config.yaml
n_layer: 13
d_model: 704
n_head: 11
n_kv_head: 11
head_dim: 64
d_mlp: 2816
vocab_size: 8192
activation: "tanh_gelu"
norm: "layernorm"
norm_place: "pre"
norm_eps: 1e-05
positions: "rope"
rope_base: 98700.0
rope_fraction: 0.5
qk_norm: false
attn_scale: 0.125
bias: "none"
tie_embeddings: false
parallel_block: true
extras: ["capped logits"]
init: "uniform"
init_std_qkv: 0.0236
init_std_o: 0.0293
init_std_up: 0.0338
init_std_down: 0.0338
optimizer: "adam_hyperball"
lr: 0.00464
beta1: 0.9
weight_decay: 0.0
lr_head: 0.00525
grad_clip: 1.0
warmup_steps: 257
schedule: "wsd"
decay_fraction: 1.0
decay_shape: "linear"
final_lr_fraction: 0.1
batch_tokens: 65536
seq_len: 2048
doc_mask: true
train_tokens: 902600000
steps: 13773
dataset: "wikipedia_en"
MLP neurons of a small language model. Each row is named by its layer, matrix (up: input weights) and neuron, and shows model dimensions 266-329. Each number is 200 + 40 x the weight over its row's rms, rounded and kept within 0 to 999.
A block is one neuron, or neurons of one layer that tend to fire together. Before each block is what it responds to, as a language model described it from the Wikipedia text at the highest values.

Responds to: Mid-word fragments and digits
L8.up548,146,208,137,142,111,170,187,297,196,142,176,162,230,156,173,124,188,229,212,147,248,159,179,180,159,133,200,198,202,226,235,273,177,260,196,282,119,252,238,136,199,164,312,304,259,213,179,212,225,201,213,238,185,289,218,127,207,277,190,207,238,221,109,166
L8.up658,157,199,160,139,158,189,135,205,232,158,152,256,153,131,114,174,194,179,167,249,216,207,152,266,174,248,282,218,248,180,163,146,181,229,220,221,286,263,174,220,275,249,215,119,274,190,223,202,260,220,217,262,240,195,201,178,177,209,197,166,119,199,211,202
L8.up743,209,245,240,134,200,199,173,191,215,165,196,199,284,188,247,161,246,120,142,225,167,182,204,209,190,207,174,172,188,204,206,201,186,266,192,267,141,277,215,241,248,173,195,234,184,253,259,207,200,238,191,265,263,223,215,149,159,197,209,158,207,163,233,216
L8.up759,160,131,137,179,205,205,214,208,179,252,213,170,152,178,127,179,223,143,172,244,175,170,234,202,213,220,213,171,179,159,197,215,167,177,238,300,188,219,185,130,209,259,237,178,208,156,171,225,232,207,198,246,226,232,233,221,229,187,262,139,201,172,207,245
L8.up838,323,190,227,166,202,196,215,201,221,143,219,195,228,186,175,160,231,143,218,231,177,211,219,178,184,125,220,197,213,182,268,263,198,215,240,153,257,216,224,248,227,179,200,185,258,168,159,250,201,262,165,267,229,268,236,160,168,158,91,239,248,175,206,222
L8.up897,227,190,237,140,165,257,170,116,193,203,148,177,227,121,241,196,298,207,165,222,182,140,210,133,179,188,187,202,133,208,154,150,213,237,195,217,152,190,237,186,208,204,156,197,257,280,237,216,221,276,140,261,215,235,213,139,145,207,219,198,197,166,204,192
L8.up1145,217,174,235,231,196,193,138,197,182,199,127,247,247,149,286,184,146,201,241,203,158,254,238,195,174,130,220,167,230,148,140,223,215,257,139,196,208,236,148,161,147,159,179,191,285,212,189,227,176,174,146,252,119,185,217,187,139,215,197,276,178,205,211,225
L8.up1199,162,178,161,198,172,128,208,132,137,171,145,215,251,137,198,211,204,131,214,165,178,251,226,277,214,85,205,147,172,170,164,237,172,233,262,294,204,282,178,184,181,253,260,204,223,231,177,205,194,268,170,277,257,236,140,228,180,240,196,153,223,193,168,242
L8.up1232,111,238,217,218,212,197,163,201,193,185,279,201,225,118,206,200,191,252,230,222,234,204,229,206,156,267,214,149,245,187,210,190,146,303,203,282,213,298,159,200,167,178,195,247,201,119,163,176,275,225,221,318,173,199,225,193,194,176,228,291,223,177,172,211
L8.up1576,238,256,163,215,123,209,153,170,198,243,177,267,146,211,230,171,229,186,182,198,204,162,199,304,86,163,293,163,183,186,209,143,283,189,223,215,206,186,150,215,255,199,179,233,149,227,207,208,128,237,184,180,200,219,148,123,118,291,186,235,216,197,181,272
L8.up2209,178,241,227,196,268,201,89,211,163,117,270,279,226,132,141,195,170,193,231,207,130,208,162,188,189,150,257,246,160,225,219,199,233,218,185,156,180,237,244,167,214,248,177,255,283,152,188,206,221,174,212,172,188,238,215,122,245,215,273,207,248,185,201,205
L8.up2420,193,226,123,201,206,166,174,122,157,221,223,149,214,220,158,148,233,161,175,193,122,144,277,225,256,205,181,152,166,220,157,130,225,139,207,241,174,235,144,221,211,158,209,176,250,192,174,218,297,253,167,168,275,244,106,180,190,237,212,187,171,207,158,279
L8.up2482,257,171,218,195,138,219,208,187,212,174,207,246,240,181,142,173,211,238,192,259,231,136,175,264,157,141,267,174,191,196,212,222,249,237,183,204,169,204,216,149,162,190,168,226,183,254,259,133,171,280,162,248,186,279,218,178,185,264,211,262,174,185,263,246
L8.up2573,244,192,197,196,188,215,195,251,237,198,125,224,150,162,218,162,259,160,200,204,134,248,214,249,193,176,161,220,139,177,164,161,154,254,158,262,152,246,230,112,177,139,166,177,120,212,97,213,177,256,171,232,226,159,156,195,213,254,131,188,173,229,149,232
L8.up2740,218,269,200,227,143,174,212,132,177,203,139,148,231,116,215,146,160,152,201,208,153,145,183,193,151,221,242,202,132,240,135,266,163,290,227,200,229,180,155,180,229,248,250,219,221,152,166,179,173,224,211,229,212,286,147,212,163,202,200,133,330,297,213,217
L8.up2747,254,170,210,203,165,158,135,143,234,219,144,274,208,204,203,153,237,168,143,303,190,185,164,327,123,184,208,190,227,151,264,200,205,222,160,182,175,210,238,175,202,151,230,210,225,178,183,203,176,261,161,174,202,245,144,175,118,251,219,214,197,182,246,233

Responds to: Adverb-adjective modifier chains
L8.up237,193,181,159,173,253,212,206,169,258,204,207,226,145,165,165,139,162,204,225,183,227,154,159,148,201,137,233,219,208,188,116,231,170,266,152,219,176,180,177,211,211,226,273,176,200,232,185,139,205,136,233,199,194,214,128,203,91,150,170,256,186,216,191,210
L8.up287,156,140,166,174,228,166,194,211,262,219,219,125,146,240,214,175,167,222,182,207,259,182,221,193,167,146,199,199,165,203,107,217,195,211,216,195,260,207,329,216,172,267,185,166,186,201,215,191,179,196,226,267,207,218,179,228,182,199,236,186,157,288,193,277
L8.up506,240,177,177,169,165,241,203,242,306,243,163,206,207,210,199,205,218,159,234,205,172,230,146,266,233,216,197,204,221,302,273,158,202,254,204,167,123,249,174,161,190,246,192,215,213,201,220,193,190,176,237,221,125,255,111,100,145,263,224,209,208,207,287,209
L8.up607,195,153,235,169,298,274,149,135,287,198,242,247,189,191,207,214,248,221,217,189,199,129,207,227,183,127,260,144,196,186,204,165,256,260,187,224,201,166,207,168,276,212,267,210,167,169,145,192,203,201,165,226,229,235,181,220,176,215,270,261,193,208,236,130
L8.up619,241,172,209,189,233,143,203,114,213,189,155,228,163,189,130,209,172,226,219,193,222,231,197,207,195,194,176,141,197,218,164,224,258,219,226,208,129,197,266,160,261,239,202,227,273,149,183,214,283,242,239,254,241,186,184,148,124,194,171,195,229,115,114,164
L8.up623,208,169,182,245,215,210,134,220,208,172,242,176,232,168,241,153,179,137,90,224,186,162,190,130,168,289,227,169,122,258,179,228,253,197,211,186,208,259,209,181,165,209,210,219,258,148,119,296,168,206,185,226,242,167,247,212,137,295,183,177,263,172,255,194
L8.up699,267,144,145,222,155,230,151,152,300,249,175,190,152,147,179,212,174,203,194,226,191,150,181,203,175,165,258,198,236,234,189,239,260,184,194,241,223,224,221,187,182,323,192,237,177,259,122,196,262,227,127,196,188,175,198,127,114,256,154,275,309,204,284,189
L8.up755,260,221,255,176,286,192,193,138,153,226,200,215,167,163,169,166,258,191,189,263,214,167,233,217,213,205,207,184,153,204,231,228,194,174,192,174,183,229,222,257,231,254,232,235,222,238,161,245,205,273,247,207,168,289,188,126,197,199,223,255,204,185,169,217
L8.up889,155,186,138,154,174,274,140,213,182,235,172,202,219,187,158,156,229,207,252,165,191,233,185,224,188,101,172,214,235,138,130,129,207,201,173,283,151,272,251,193,220,257,204,231,258,211,175,185,289,210,240,226,159,253,254,193,132,157,255,209,196,253,258,192
L8.up963,192,156,149,223,215,205,168,191,192,199,203,253,122,186,228,188,189,207,212,253,260,176,219,311,250,140,180,195,159,179,159,202,232,266,289,169,187,169,228,162,176,197,228,135,255,227,213,185,215,229,172,243,169,187,169,188,134,186,169,133,263,137,187,195
L8.up1122,160,142,199,256,179,203,253,208,260,148,185,225,183,195,211,101,164,202,294,248,183,165,273,117,212,182,204,211,212,216,221,232,270,261,207,261,156,218,216,175,220,151,192,167,224,236,206,230,239,178,194,232,177,259,153,186,206,158,226,272,243,230,220,263
L8.up1332,218,167,198,202,197,214,177,256,175,205,174,325,226,178,196,213,224,233,202,158,194,248,201,176,138,177,183,210,208,218,215,221,231,173,186,119,247,206,199,217,161,201,216,233,230,255,144,198,238,148,149,234,217,252,112,197,155,208,214,267,178,232,248,224
L8.up1537,178,145,230,214,199,193,190,182,193,171,188,147,227,228,207,142,178,303,202,196,179,170,221,168,107,167,265,154,179,208,180,195,223,207,161,184,245,185,236,176,259,168,158,111,167,242,180,101,260,209,239,198,232,223,175,210,210,181,199,281,141,171,170,211
L8.up2620,262,157,181,218,236,255,208,185,212,246,237,234,177,266,179,197,228,145,157,219,154,153,200,139,155,208,191,115,194,202,247,209,281,222,215,211,241,168,260,195,221,256,197,161,217,258,187,137,229,244,165,204,167,245,220,209,163,190,154,272,244,265,177,201
L8.up2650,218,140,212,238,249,192,230,245,210,259,187,210,233,227,165,179,221,165,185,174,200,202,201,162,166,151,247,184,224,223,158,202,145,203,221,158,164,191,211,219,259,236,232,200,250,159,199,220,148,217,213,230,155,277,198,223,218,198,215,272,213,160,249,188
L8.up2678,211,190,199,157,114,206,136,200,178,221,227,169,246,178,207,142,213,255,249,187,195,179,130,142,159,236,196,199,227,147,170,193,206,276,173,217,246,219,204,184,190,177,200,128,204,155,170,286,177,122,192,236,188,173,160,164,248,246,225,227,264,220,243,237

Responds to: Coordinating conjunction "and"
L3.up84,145,168,210,191,189,191,235,163,208,162,249,255,183,274,125,111,186,136,190,205,204,243,139,193,186,162,232,205,189,219,251,171,147,197,278,290,122,217,315,263,113,214,239,195,214,226,204,124,167,185,193,247,103,208,220,221,149,125,157,191,135,166,197,202
L3.up561,214,168,181,204,238,210,183,220,188,158,184,209,231,180,192,172,210,183,210,263,186,184,200,209,178,179,195,200,228,130,184,211,205,257,215,218,207,234,206,196,129,209,200,231,264,151,172,209,210,244,190,225,178,218,207,180,142,184,179,244,199,195,199,117
L3.up1439,173,112,144,234,252,220,167,153,182,196,225,170,159,301,147,214,215,245,226,192,220,127,192,135,240,174,204,217,199,193,182,207,167,223,188,211,201,180,235,221,175,158,223,203,187,186,201,122,155,282,196,198,209,202,213,173,151,183,268,159,233,193,183,189
L3.up2137,200,213,248,200,279,185,71,203,213,258,235,235,207,165,186,129,164,179,210,218,189,268,139,161,133,197,171,177,206,193,225,181,178,231,203,225,174,262,262,188,171,160,229,199,220,199,212,203,238,187,173,194,171,299,199,248,145,197,138,212,258,120,223,318

Responds to: Word-initial fragments
L3.up1518,293,226,181,223,270,239,150,198,154,286,150,183,145,222,177,192,112,238,232,181,181,167,238,251,235,223,202,284,156,176,140,167,241,210,214,175,159,299,207,257,149,150,245,179,243,184,193,175,180,206,178,191,221,225,176,163,174,190,248,256,171,210,230,268
L3.up2254,160,201,184,175,263,173,221,172,156,164,179,180,175,257,263,199,304,116,244,202,233,148,201,247,271,218,133,211,238,210,208,214,243,158,211,159,217,203,244,272,125,237,233,236,180,220,153,159,225,285,85,253,181,222,179,98,235,256,242,167,213,230,171,224
L3.up2607,259,216,286,232,233,179,299,213,176,168,264,165,144,197,256,216,287,240,209,265,209,138,234,200,216,143,201,188,169,156,144,258,164,209,140,122,152,135,218,208,229,179,205,235,187,110,193,202,147,197,145,216,137,210,168,187,245,258,126,177,182,241,201,221
L3.up2621,236,235,189,181,228,217,139,156,201,261,176,139,194,228,245,196,216,227,253,242,253,154,175,169,231,158,225,225,148,211,205,194,123,204,208,215,181,251,221,224,186,174,238,199,234,198,188,245,250,247,126,183,191,153,139,176,191,253,278,215,205,180,173,210

Responds to: Leading digit of numbers
L8.up60,93,229,154,186,226,201,203,171,206,229,271,283,257,202,138,155,235,225,229,213,234,160,232,251,186,220,143,205,290,148,233,218,238,159,180,159,159,165,162,249,219,133,286,144,208,251,178,211,186,285,161,172,217,157,212,119,198,196,160,178,183,197,231,202
L8.up374,242,212,136,203,212,114,158,230,236,124,250,192,65,110,206,228,201,203,164,244,130,122,264,220,181,169,167,143,194,150,126,227,190,279,171,189,212,193,170,196,234,161,184,182,238,216,225,222,188,250,200,182,259,243,197,233,209,212,251,182,293,193,193,192
L8.up416,185,131,157,228,194,186,250,169,180,166,228,160,222,174,234,141,203,140,234,188,180,183,134,191,159,221,200,179,213,183,133,111,140,248,214,267,166,203,215,165,184,213,161,174,223,201,217,198,193,246,173,189,131,224,237,206,204,189,208,232,114,243,180,212
L8.up432,270,267,189,242,273,190,253,126,154,270,245,174,190,164,195,163,151,167,171,242,217,170,172,196,288,226,138,167,119,173,173,260,187,238,197,259,130,219,222,198,310,164,240,214,228,163,178,216,214,252,214,201,251,316,140,213,242,177,163,222,232,204,226,204
L8.up526,186,159,125,180,228,222,221,135,180,278,193,209,201,205,173,222,178,190,269,218,191,188,206,173,182,303,257,208,183,237,231,195,184,215,185,293,228,186,206,218,258,226,240,90,196,228,235,180,241,281,204,173,151,252,181,173,167,174,224,161,172,288,197,281
L8.up781,153,204,246,219,250,214,184,208,248,194,195,182,174,154,213,176,262,243,164,140,172,95,155,146,221,230,156,198,188,179,189,121,139,167,178,251,207,241,254,170,208,170,196,173,202,165,172,226,169,250,186,163,225,211,130,161,254,232,167,190,189,209,266,178
L8.up784,283,200,205,153,234,143,214,202,184,196,167,189,165,163,211,177,201,213,151,169,252,93,266,209,200,132,229,156,176,227,140,198,138,273,193,209,217,184,194,200,171,212,214,220,146,239,186,211,258,228,152,215,243,338,163,229,260,251,245,161,208,184,132,177
L8.up938,138,215,177,167,262,240,149,209,193,208,187,181,213,177,182,205,182,179,199,195,126,186,198,169,185,203,289,208,137,182,123,151,184,242,221,209,135,294,211,207,242,206,228,229,329,312,194,232,246,260,185,145,206,221,158,221,177,204,217,141,187,205,172,314
L8.up1056,160,187,176,180,134,219,247,164,176,237,178,134,189,210,146,171,227,227,132,131,238,221,269,225,197,94,219,161,207,239,110,169,202,258,272,180,200,122,179,174,148,132,230,112,154,210,187,150,233,273,175,197,183,316,105,209,231,273,154,169,178,242,103,155
L8.up1656,193,171,241,221,276,230,232,214,221,182,284,233,175,243,185,205,238,207,96,152,203,191,248,224,251,187,232,111,249,252,107,207,231,148,240,210,183,173,143,217,254,248,203,184,179,211,217,179,254,285,188,190,239,338,156,147,247,199,254,176,179,210,201,183
L8.up1818,165,240,179,191,242,194,207,154,251,279,170,263,190,217,159,130,264,223,208,214,194,212,166,249,180,188,149,198,120,214,197,216,275,258,238,265,216,257,213,161,209,264,174,242,247,200,149,256,277,246,188,186,232,223,240,171,201,260,165,175,242,154,209,164
L8.up1949,258,258,204,250,173,231,250,187,274,164,194,223,171,150,164,193,312,213,238,213,192,146,173,208,183,197,193,160,179,243,124,222,268,246,152,161,166,214,193,161,214,218,191,171,248,218,225,194,222,260,181,178,196,280,150,202,167,290,219,153,132,151,157,188
L8.up2241,170,216,209,282,289,177,246,176,280,241,253,213,165,242,199,183,148,243,153,154,190,212,188,203,177,230,162,203,203,235,234,261,207,162,229,101,175,235,276,216,199,224,179,224,302,234,165,268,235,229,221,238,252,274,233,153,164,186,167,195,264,148,278,198
L8.up2295,216,157,230,185,187,182,231,198,215,234,247,213,161,253,153,152,221,217,134,225,179,215,198,218,268,260,101,186,239,163,201,181,195,187,191,136,163,217,248,242,157,253,279,205,226,274,219,211,215,223,119,190,152,200,139,264,249,200,214,156,160,112,213,176
L8.up2708,156,224,169,188,214,256,267,156,254,219,218,224,199,181,187,172,247,231,143,171,153,203,200,245,225,139,231,138,185,219,290,174,181,169,274,155,147,252,171,215,230,254,215,224,187,242,222,195,207,183,141,181,241,187,124,148,156,249,220,166,227,190,160,176
L8.up2758,243,252,197,254,227,188,208,185,176,190,215,222,224,206,236,151,123,219,162,190,170,128,214,172,219,217,219,220,268,197,167,238,178,236,282,140,192,212,186,208,251,204,187,187,184,271,197,207,158,257,222,173,227,260,210,187,112,171,233,200,262,176,246,241

Responds to: Split vowel digraph continuation
L7.up1681,206,177,220,258,223,177,140,175,178,211,178,210,200,166,196,200,261,240,156,232,123,201,257,249,232,95,262,165,217,91,133,194,201,209,229,277,126,227,164,169,191,187,218,161,161,171,242,231,219,224,185,262,251,281,190,178,146,237,234,250,208,224,217,182

Responds to: Adjective-continuation tokens
L7.up367,126,191,196,212,218,195,165,152,225,262,158,244,206,200,249,189,198,278,202,203,141,161,184,253,154,139,110,147,191,202,183,205,196,194,162,229,214,271,223,266,154,240,213,205,191,200,133,229,228,212,177,244,248,221,199,135,203,183,118,207,111,209,150,221

Responds to: Word-start subword fragments
L8.up260,172,149,138,64,235,242,197,203,201,260,270,250,179,207,152,170,249,221,217,216,266,199,250,150,211,278,187,208,160,132,210,200,271,240,121,166,182,251,232,167,184,168,264,214,241,166,246,226,242,188,175,227,275,230,184,230,225,200,275,164,183,219,194,235
L8.up299,158,182,179,273,266,300,142,163,221,162,146,199,167,215,244,184,215,207,164,264,156,163,196,138,154,192,115,169,171,194,132,234,164,157,163,178,158,265,172,120,130,201,216,155,153,247,178,200,222,266,197,214,267,153,189,167,233,209,147,137,244,171,219,256
L8.up331,230,172,234,231,212,173,212,215,154,207,193,239,208,235,276,188,258,174,227,158,157,197,261,266,186,188,244,186,171,161,195,177,251,270,227,260,119,173,195,113,150,175,194,225,206,173,183,208,213,245,180,175,198,215,173,224,239,191,173,218,191,247,192,220
L8.up370,150,360,175,139,236,231,204,245,195,169,212,262,251,209,206,205,223,195,237,159,172,242,151,164,173,154,164,190,217,172,158,169,193,250,210,190,272,246,182,211,186,252,184,162,222,194,129,204,191,237,114,150,182,197,141,97,139,240,204,154,208,192,185,206
L8.up686,204,177,241,188,214,259,221,200,226,234,234,168,205,222,259,166,174,201,294,193,158,202,184,152,229,233,183,214,185,230,149,197,154,185,192,188,225,187,137,111,218,147,195,192,209,279,146,198,285,263,254,160,187,228,149,228,197,134,218,214,257,215,271,182
L8.up893,177,207,185,151,226,252,199,217,190,228,241,248,143,186,238,215,256,204,247,197,168,146,256,160,159,153,205,116,259,272,203,166,183,246,251,215,194,271,163,190,201,156,198,216,166,225,164,304,207,207,179,155,189,314,123,159,240,237,217,302,177,184,128,280
L8.up1143,251,172,198,177,255,175,159,105,177,169,251,164,170,198,216,155,266,175,210,218,201,210,210,207,211,122,277,170,173,203,191,234,280,238,193,63,231,217,161,167,219,256,255,151,231,205,255,130,277,237,219,165,201,232,160,159,202,214,220,217,147,224,183,248
L8.up1191,208,186,149,177,212,155,167,173,185,202,249,152,190,202,229,136,244,209,166,146,186,177,268,182,204,237,214,156,234,147,157,209,175,241,180,250,161,289,186,180,181,240,225,163,149,191,97,245,253,264,175,172,159,241,195,159,185,249,209,171,194,141,202,200
L8.up1281,162,160,213,248,287,169,224,170,185,224,198,195,196,193,202,205,271,194,155,234,207,207,203,184,174,170,153,157,146,242,190,246,159,215,206,215,245,234,160,158,212,199,134,199,246,214,205,188,230,205,180,134,215,129,185,83,196,247,192,190,254,210,241,146
L8.up1487,168,233,268,192,213,255,168,150,221,121,197,127,179,201,199,174,199,229,168,190,191,127,236,215,268,136,223,208,197,148,272,194,238,186,211,185,219,206,183,167,228,126,158,200,235,220,223,225,204,204,193,233,284,202,219,178,184,273,203,258,175,280,113,173
L8.up1489,203,231,237,169,191,213,217,136,232,245,213,261,190,270,173,208,265,242,227,164,260,170,231,193,240,141,288,191,199,146,200,163,215,223,203,267,131,180,200,188,157,265,286,223,129,202,248,189,235,167,173,218,289,216,166,176,241,242,217,134,226,233,239,232
L8.up1590,261,181,168,227,324,250,197,216,229,181,258,162,180,194,248,131,190,236,269,230,205,76,249,193,220,208,220,142,174,148,175,151,204,226,174,167,198,204,194,87,168,211,166,224,201,180,187,171,224,253,136,254,202,216,154,150,195,279,189,209,172,185,166,187
L8.up1715,229,227,161,167,187,167,224,138,254,125,215,231,154,171,262,222,211,209,218,179,125,129,235,182,232,180,176,108,185,249,274,209,159,241,188,217,189,209,207,257,170,208,188,180,240,187,271,218,140,214,196,200,237,195,167,199,156,207,253,157,152,156,138,247
L8.up1741,201,153,219,251,209,243,218,105,184,163,214,172,245,201,199,170,192,181,149,175,223,226,231,140,178,128,204,195,158,184,219,203,222,168,163,199,196,203,169,186,215,201,191,213,260,195,140,243,288,155,109,269,188,153,206,217,209,206,151,268,207,208,213,208
L8.up1776,276,199,184,194,246,174,133,165,203,226,245,152,154,110,209,185,164,171,146,157,175,152,208,229,222,228,191,235,114,226,142,213,189,206,243,181,94,233,157,199,215,216,244,182,241,176,242,211,215,247,167,193,191,283,226,184,177,258,191,191,245,245,191,210
L8.up2789,261,201,206,137,211,194,123,153,167,241,285,227,207,178,198,264,168,228,176,187,231,177,165,141,190,166,264,165,162,227,247,157,147,233,185,224,126,195,190,156,140,243,190,252,154,171,194,256,255,196,203,173,168,190,193,153,244,220,248,166,178,171,205,258

Responds to: Sentence-initial function words
L3.up25,151,150,188,152,279,191,144,219,179,248,196,205,262,237,197,215,300,229,212,153,179,145,116,202,232,159,249,188,215,208,180,145,148,268,216,147,184,237,185,217,186,208,224,255,243,218,148,260,217,261,200,196,174,327,192,166,243,163,199,142,174,211,191,244
L3.up1049,157,182,131,112,169,255,172,139,183,179,145,233,109,227,134,154,199,200,105,158,178,250,194,237,219,194,255,200,200,150,217,192,172,182,191,237,189,206,279,250,212,199,205,148,259,172,166,239,203,198,182,198,220,189,198,213,219,256,247,136,135,188,200,197
L3.up2203,167,115,209,197,190,115,249,198,190,185,215,250,227,119,215,162,180,197,159,192,181,227,174,214,169,135,173,106,288,226,136,127,176,166,235,259,183,244,208,199,226,176,179,219,228,187,227,149,257,207,206,175,196,297,119,224,118,201,204,187,217,185,224,280
L3.up2246,201,172,188,211,204,236,105,177,199,206,236,231,229,223,169,116,225,276,186,201,179,289,235,234,190,175,218,166,347,205,162,193,211,164,180,187,179,212,176,217,253,196,201,133,280,207,106,186,258,262,163,176,236,218,234,171,186,305,187,226,217,186,205,241

Responds to: Start of quantity expressions
L7.up1685,175,282,169,223,277,215,211,194,222,206,196,206,170,139,201,171,250,160,194,189,160,109,178,178,250,247,148,234,265,219,200,244,203,240,298,218,200,221,216,225,197,171,195,148,283,223,222,234,211,184,170,178,253,233,180,135,198,267,205,221,200,164,193,182

Responds to: Mid-word fragment pieces
L3.up447,159,194,245,241,162,286,323,226,193,245,137,208,221,202,241,174,176,146,230,197,239,219,205,144,254,174,150,221,200,199,157,256,193,210,188,229,156,196,302,185,179,226,191,210,195,229,98,219,151,151,175,171,223,236,169,220,167,193,147,168,212,196,232,233
L3.up674,220,179,143,195,301,251,156,162,191,221,216,98,185,131,186,203,183,127,227,263,193,193,191,138,211,165,211,184,156,214,194,189,227,227,128,201,188,185,140,207,263,240,165,239,181,157,238,236,159,179,182,283,215,188,177,163,189,223,258,241,249,161,197,176
L3.up1503,191,209,193,261,139,209,136,202,176,198,120,176,159,173,131,186,148,233,222,198,166,182,197,166,215,235,184,214,157,227,222,203,161,221,124,188,151,212,170,212,159,218,204,153,229,237,192,297,219,256,129,287,211,145,256,259,134,174,184,206,202,218,204,187
L3.up2735,256,172,259,252,171,194,190,184,221,246,226,217,208,214,196,206,184,246,252,222,193,213,148,277,209,203,125,185,176,150,225,164,155,163,186,196,207,267,273,207,220,178,174,212,231,197,179,248,226,238,168,209,264,160,172,211,197,194,207,305,193,69,183,215